{"num_hidden_layers": 12, "hidden_size": 256, "num_attention_heads": 4, "num_key_value_heads": 4, "head_dim": 64, "intermediate_size": 704, "vocab_size": 2048, "hidden_act": "geglu", "norm": "rmsnorm", "norm_place": "peri", "norm_eps": 1e-05, "positions": "rope", "rope_theta": 10000.0, "rope_fraction": 1.0, "qk_norm": false, "attn_scale": 0.125, "bias": "none", "tie_word_embeddings": false, "parallel_block": false, "extras": ["capped logits"], "init": "trunc", "init_std_qkv": 0.0312, "init_std_o": 0.00636, "init_std_up": 0.0312, "init_std_down": 0.00636, "optimizer": "muon_variant", "learning_rate": 0.013, "lr_mult_o": 0.675, "beta1": 0.95, "lr_head": 0.0077, "max_grad_norm": 1.0, "warmup_steps": 200, "schedule": "wsd", "decay_fraction": 1.0, "decay_shape": "sqrt", "final_lr_fraction": 0.0, "batch_tokens": 65536, "max_seq_len": 128, "doc_mask": false, "train_tokens": 392900000, "max_steps": 5996, "dataset": "wikipedia_en"}
MLP neurons of a small language model. Each row is named by its layer, matrix (gate and up: input weights) and neuron, and shows model dimensions 16-207. Each number is 500 + 25 x the weight over its row's rms, rounded and kept within 0 to 999. Numbers have three digits each. A neuron's up and down rows have the sign that makes its largest values positive.
Before each neuron's rows, "fires after" lists the tokens most often just before its 100 highest values on Wikipedia text that the model never trained on. A number after a token or word is its count.

fires after: "|" 63, ":" 11, " the" 6, "-" 5
L3.gate583:474511507502468486543502510518522449515503515520506527488508498470521443486501457524467509479473514532482490508466496483475516540475509506501506494507523498515526489472497460496506497503535534532482468519533524526524490546494490522510499468502483495489515502507539521486499458496492481497514493518496551492514498501493501507473496536513546464465490485582505497478547500493529498504505547526530547467454504461525468465518495517538525502511485516508515512502484510496486507456486510519541474445519488505531500521466483493544507482495509549462486567522543526499492528502501486464
L3.up583:514504524519513502514514474500506468492457517518515490473480493495499466514485547500488524502489498544482478512470513473492519476454519514497511512468503519471514529488514493508514483508485519523492499489528540537469493526518507512466542527503540529509500512502487489490444474506501474517501504526500524497496490503476443499535532493501516501498522465556475521482512535491481484503467551483467529485510542492519510480520516520528515483541504504466489506503496494547491463493505495486523495440547456514482502528482456457478490466512576556509533555482512518530483508489480536468

fires after: "\n" 32, " " 19, "-" 11
L9.gate624:516463509510469470502558478545547540463496508500457489515476480474502512451485478494511478514519473505508488483467515514461478522511485467489528509467520471514541483501529479510506515516494487514499499504509476504513507481507465527488446512535468509482505491498446495489482483525513492459462489499490515485465494512462519505535491504554493482480503462476483495492516494536548537498513532486516480507488505475468528506511487489518508450471494481533469556460468489517474459502471535493490534488535500478520478465462513523505514487506488504482491519509529565459458519482501518499
L9.up624:526532496524451514496493532519458511489457516472509490485468500508487507469513484504466506485511478471486511531495511497493536493481532490484484532499485513517470535514477585462468490532525501492511476484495494553529516502460500543536522510548527509544519522491538494521531548476487451515515445483504542511487497523498449518528467513492512501521496505467502498496483474523540480528475481531541497507480538507523481528516490536534456456488503481454455506514519514482490531508476512533451463527535486471522502522506491532535514521504506513511545536492507489546481481499489496535

fires after: " 19" 31, "-" 18, "," 13, "–" 6, " a" 5, "20" 4
L8.gate330:519511472515483498467463529507506532511513489474507531449465468452492497529487471582494501462488513483472532503486448535507494506518497497482515492461512505476493506542506531512475500530525481495522507505500483480510511506494541466530492482490510450467528474483526489468508504494500509474501500514495474532509528495477552515516541486463469503496515517499476527445480542503532478446461515468490487497495487463499545533519512509469489509491476503478531475495438499500531516483523548495480485540503540526489483511468479499472491514527501448515478463512499506546554531540489480487
L8.up330:488522553499488495519494496510479474471494505493515484494481480506485493560509554505478508524459516549525501487517497513510500497482487492476483504517504499493519478493513508505531482481461481506513459509460514473466522505507492496504476557560474475507528526490511539540518517496478472554530533445445541538498493463502484493523547470490504471511518518487465502456469500491500484468549506484502509486526565524464524489476478511542482527471533528480469505497489485491527510487491468484508476524504535525499506477479521485507469496458482467501496486502466494520484467528516495503

fires after: " |" 43, "-" 13, ":" 6, "born" 5, " –" 4, "," 4
L7.gate535:511491504538438500486502495472544534468472516495495479493498524527537496490483487511473518526475516492484516522470478476453483466488507490486486508492553480488497491499477509520531538461516453488487467534477509471486497516458499423488534501555491519496482514511517492532499512488504489453517551487428488549531540463500510479467473496496489444528508487518488497478528484503534499512500456522490453571535488453501509527492511452514524503503459517507532474500512491539514499448495536515508478494551478522520486508481504509495516456525508479513454491520504509515509501472529548486
L7.up535:466491505530541537475500518491489495507462485491523505520460498486479505484482538526483461522518505497500470511512471532497525505512510535503493504502492461471478484505481520512531441534488485516471442498511514488442563460523490458518478466460469514452525498470461500481488501492510510534537496500498521476494488529512458512460487468505526465478460489498500481505475515470507535478490520478516504532561527518517449532508456502527507475529532480522517492506515452487506465483514533496520517490495533481528483500462551505491501519496514491519523564523507468522511483523536525433

fires after: " |" 42, " " 14, ":" 14, " and" 6, "," 4
L9.gate246:513477530536541487476503540542507502484522483500515457495510464472542506508483453501488491477487485536510479497464521529457490551525507489480516501539519488506523462466509498503547506528510465514509508513469497489532494522464452480481501471519495532461473527483490467520494453504495466490493512503527487468534480507504507570507499509533515507529531483498455500519457525456510481495468486506492508487511454515557512458513537501470523523530501541560500483485481523546453512494453500475569482483466513507509540522509530505515484506536500514514465490479473537498492457512504500539
L9.up246:531559478496483541507538490506488530482515542467493489461522492508521511509484482507497530452502545500539464489507450512527559514521528496527474501509501491503513482514515512495517483523505512472523505498530491469517486503497493477510551478475498515545487580509541479442468518501521475513501516493547515520475482527488473528500523444488524484515489477499465477535482493450537491512513523491497477496544488494506450486532536488557485471496479515491499517521530529478483519490522515494501528483504460474508518503473447497522503489524518516481513517504494495492468482496455528456

fires after: "–20" 36, "–19" 23, " 19" 12, "-" 9, ";" 6
L8.gate484:497480477518516487499471527507492495546475494500482515545452462486465492482542516536535489509507490509468506489464506535556517514450566525462500527479538486523480507540477481523499531461491507496460455512464467504506477508494481495534477469577504483481484510504520513514515455520480467455493461499469479528534523517490505449475508472507522530502478489520479511518559513521499508472456520511510472510536473431496506506525513486465504424521521512496463488476508483547479498538521496471510453506482513520467471498493515480462481505520472482517507482507492515524541498525455496476
L8.up484:516503499429493472488544495517487437522498476505458464549545539477498475539477482492506514494513515482500453533522489484496495484490453488503481517494458484495463516583497459506473479466539450500470535462477498516514490529538494502450464512517477488488463524494475561511532504506518487487509489488468489499505533510492485513460542525454501477502468495517501525460525530475496488491478470510534504493475522456500484520477513550488523493509503489485482481528459451496474489534484521499538505498512504505471486514490506501517513488478480524507481511528490497519481462502501461512

fires after: "." 57, "app" 7
L7.gate87:496510464502551491508465420508551469490478533527522521480538493501503474539501523532508491496514461507477483495522529472473501488470500474527502452465521500496526480518522483492515497520466468480526487503476495484511507506491504487549512532474494521552511515473492544472472494487487520530481508485489501488480482482454463523478437520525509476481472492512496497489468461499499522468473454524510566508536489478471458509472473539488453498484555506466534490491511547514487517496477482554527487482528488485548499523536449545538474488494527515457542484527533511535501524544481497450
L7.up87:470537493506510459499497490502487525491462496519461467493519497471499521461515518513500520497474472462475491507484477474505481459470462500510503521503479489511534448470506507479537487515481507520482534485491498458511493487533466525522505495529523513545496440494530475482487505485513527555447461512513539504508499496469588476471457496535510552497470507473505461534502485494519541460493521471520507518513477481522458518510501493570495530486553537503558480481506527510468501503490470494530492498465484516497498460540529492487484528516516481490469536529505482479505500511470503524

fires after: "\n" 78, " |" 9
L7.gate560:503504548502489462516537501511565471471516484481477507492522485471470485545511484542477485499471503520540556486507503521505525491526448531562518528525470482558512524515506541475533516531521481505456546510492514506509491496473500517529533475492529526520540455519504530539486490457503457480511483465470474489470503477492506501493520550522500535472488484502514485533460511544539486489480498495524505554526488500505494514527502549527532480494480496526482504522508492489545517483538512496495490490484484571504488506494514510486498502515492461490505493524475480494510488508472471547
L7.up560:530516531503470512500530504489519513497513443472523494472488491476532461514531480526477492496521462514514486487502467482472474487472502485536502500487489542533472556498497548495508465502502515502495471470465524518491513516453508541476524519488490493488547518500530518507470494497511519523485495459497436508469508503542499468534514486499505498519544494490512507482418534491490419485512552482487567490483491489485529492524485450508483508496521474486502493484503529489527502495485466493515483504461528492511520509523519475497461486490530481504468468480519508513516506545512490504

fires after: "." 16, "c" 12, "ed" 8, "ce" 7, "″" 7, "gu" 6
L8.gate6:505492496526489476504479482541514510500520526522487506545482496485488536505509490531475545533504505506480487481569528495536505506496495475493498486476502475504495507485471479516513511512474519471512509447526515521543497485536474503508461471514453470540458539547492444501495489508503548516492508509518470437474502489520513470476502448464535478509466481503492521478498550509463495530503533517536494487508487540474536471471501494474488546456515504467538488540485506455484521532508508500476503480490511477482496552486494497506494470539495541473466458490516519496532485533495487511
L8.up6:495506455548509465483476514533497501466533519512494477502549563498529467488497495508545517474482493454501506511520526530480509553480467515486495534473445482533489496500461479481485515520483525478509480470516516518509520458520557525474456496467475490519505508488510516498461482441503478492502510495480447524505504524537504479491530489492533497532477525505456490479480504457525461526509517478518493494501490544504513514457499556514454512532508507481473520488452522519485487535522538492501538488507547493503515526516547468451454543506493502459525496497541513488523488510500486471

fires after: " " 99
L3.gate132:482510473547505518463486541497524527509508517477525534498461536458525496470459494537486506517489510488518531450507466506529466476511465473512519473478488483495490475530580512505443517483505479517465486537515480523488468482515510455493546535518457489495506512497516517448478550482501522478494525494501468446463518521492529486480469538521527523499525456523481469489459486518492400536511503504464513454469528463496528489523515520513489535499489512546520453458467482506505515517496499527526513506471527489530492520477527498503470503511466502478493475496492483469482519512518537471
L3.up132:456464462480457442540449523473545518491489490529486504532457494485499506471480495506484479476487483512500480493510489483510484464469447463500513486513532481498479539507516488515497491491494475545440495502479492505474497498542478504473517499501527495506507485499482498474481538487562479488430492521502465487508502475488566503484454529480541515514501481488505485475518525553427497521497502483489466521465507495426481471517522533537540496538516496519480520490475495480495503542491471529491489511499506496454479480521525534503504471482500500481451482492500546448523513489505508483

fires after: " " 39, "s" 12, "es" 9, " K" 5
L3.gate627:507506514474529493518464496549496497495516464505505487469513535499470511456472501501494447493459523494537526462452546493531512496496465487504491492481499440527503489478523461491466474502534525505452545518461516535494487546548481472515503485491462518481517524496504500521512507492528538478485464473472504526551472521484474511492504515505528496485499531473502539524492512511492521509447454470496549490522498515518522503478472515505555492512500540480504443469489531496507527540496524501532467510445521504562536463478496540471492494508466546430468515500499494503508471497535523524
L3.up627:501502480480500533503450507555500534477520520468498507512523476518486528482511517519515439520464506476493477521496474498496455491492534447528487485487493458465550492451513495494511463483514484547496512471493490513472517498492525494511513519535502488514479542510503527520492519464513512504526436520473506485527546525434498522499483516510513503525438459518511506520499489519497521490493505540532525520497497521483492484513521495476542528507510521511504497482467501498474515458490483462458501556471509495519523471511526519480502522521512467474450517492551507496512525504520463484

fires after: " " 45, "." 24, ")" 4
L7.gate188:495522486504504507505485488514497530443521519505488524505470486460508514524503489561484490526528503482488481500518506463497498426460513518534496491466502483475533491500509552466490470516480460496497531510517530504534504510529489478496531475510482507492472513529473539481485527529528482562518493503475483471496514520505463522457543487525561495475494491496514532532478507503515505451480504459496538491496511491462493472485534523508492519527516469462476489501475527514492504537480461487502465500433514513509510477491521509441510500490502502501488500501528490511501490550598474470
L7.up188:498482476509518529479469546477542497494494484499525488511511422463466437468517529506497480493509521519509542456497494488511499503472510515545485505493492518522544504497505519513533487543518525520519495476514487507534505480536514493488474517519471501530502485505491508522503506480490513509459520506485514478488481514509532521457471466479495495543439510508534498502500506466446491426480538474493495526528514542433469470513514500509482516544529460526484482466502468494466509506488500480487537459478491503520520542539552516511517530517463455448443475486518498492512469504538449479

fires after: " |" 59, " " 8, "en" 6, "•" 4
L7.gate603:513504503481500524452483488538485481456435562481511489534541495532507492515467475529493539501544531476521513506428509512504506496503518469483527502509495517471554526508502467447499530546511507517558497539512529519510446528514489518484501490467519485476496487508495464512433512523480493528500485484535464533498530488488532490503467476514484503490523497523503490504484454537532523515515483462501522511496507491459477516514476488537486475461494460525508475468529510509526508500512526524553428533513494526517489487537506504472549481444499516550487483457531487477490499503481475511
L7.up603:485553442498488511488485543471482476497516509502539451511451498528467475436457478527523530437496532507494526489538526503516488475479502504508526499466479539521512519488505477498511465511503526498491514485512468490500550463526452493430484511492453487482473475517516472485517491483465505551514498504496482493510507484494506504501476435490516530505518516504503495549481497503501490512515478479491494486544520505489490498503489486530485482488479420517520515528472532538534520507490482489521527515483495495526469515492513500532533513504456480491515468483531520515459482524440484488

fires after: "\n" 99
L3.gate18:510497549519450465495508543507509482457474522530544512464503491503481499529505520537537528515493515494511465495475519503526531494523515511521508501507484530516456519514510482442472527493522502519530532543501539516477503473450507520509503506503511525493502468492483499509486474527521471447518503521480505513518486531491485489491505464518515519504503500487460490476442517518500463542518433513528507534461518480484507492512461470490477461500439470532483497512510525487512472499464504475473483511501474505519501475516476507511533480471482501502495522533501481499411505524501496523
L3.up18:450524510487493509501534500506513472493459532504460539518457508468500511491478502495479507510496450480530523488542490485499512468504515496475498481536517532487504548533520464496539483484482537520490486505528502476519531428528505537531502525501498578491481508506495492480466490504483490502534452458590488486513499483534509511516532511482508507492526463470521512458472526545499510513490466478494509498488512494531495491516507461512495484508495506518487544524479529465530540512460533495535511470462518474555474536518490471516484466484491474537483484496490532541512490527460506511

fires after: "-" 22, "|" 11, "%" 7, "ment" 7, " B" 6
L6.gate136:520479501483489471506507504516482498491529521475439512472495485485534488516531559468490543472441486516517491517464508493439501510545474477515495478489484555491477489481491483515500531530476479498489480505501482521471514507481510524508531483503518529502507497489453549503518506513523514507522507495529487497483472504503509477495503512516546457533513497514524437542466512518502482505522528472517517524478458479473512527492450486488491488488575495527508506507469538451536506479474478484508538469527467507537470505452505544546488485493521472487419460496525540532446476474528476517
L6.up136:500450471476481521477555493489483475474471481471512478491528479564495455506510511473467517506503467475480530482480458499492478467512528481473535526490535490515518491464468472450503512440552526464491475496540493506472519449503492476480497518522507525521476503512485473468532500493506494480490473541442494488548481479492545484495494525501520490534472447551531476477498548502534503490476523522481509493476510518509522496511474494454531475506461504462493484509516518526522492538488516483512482494501486528481499532457526534481471459528472519476506522525485516554465492486488466502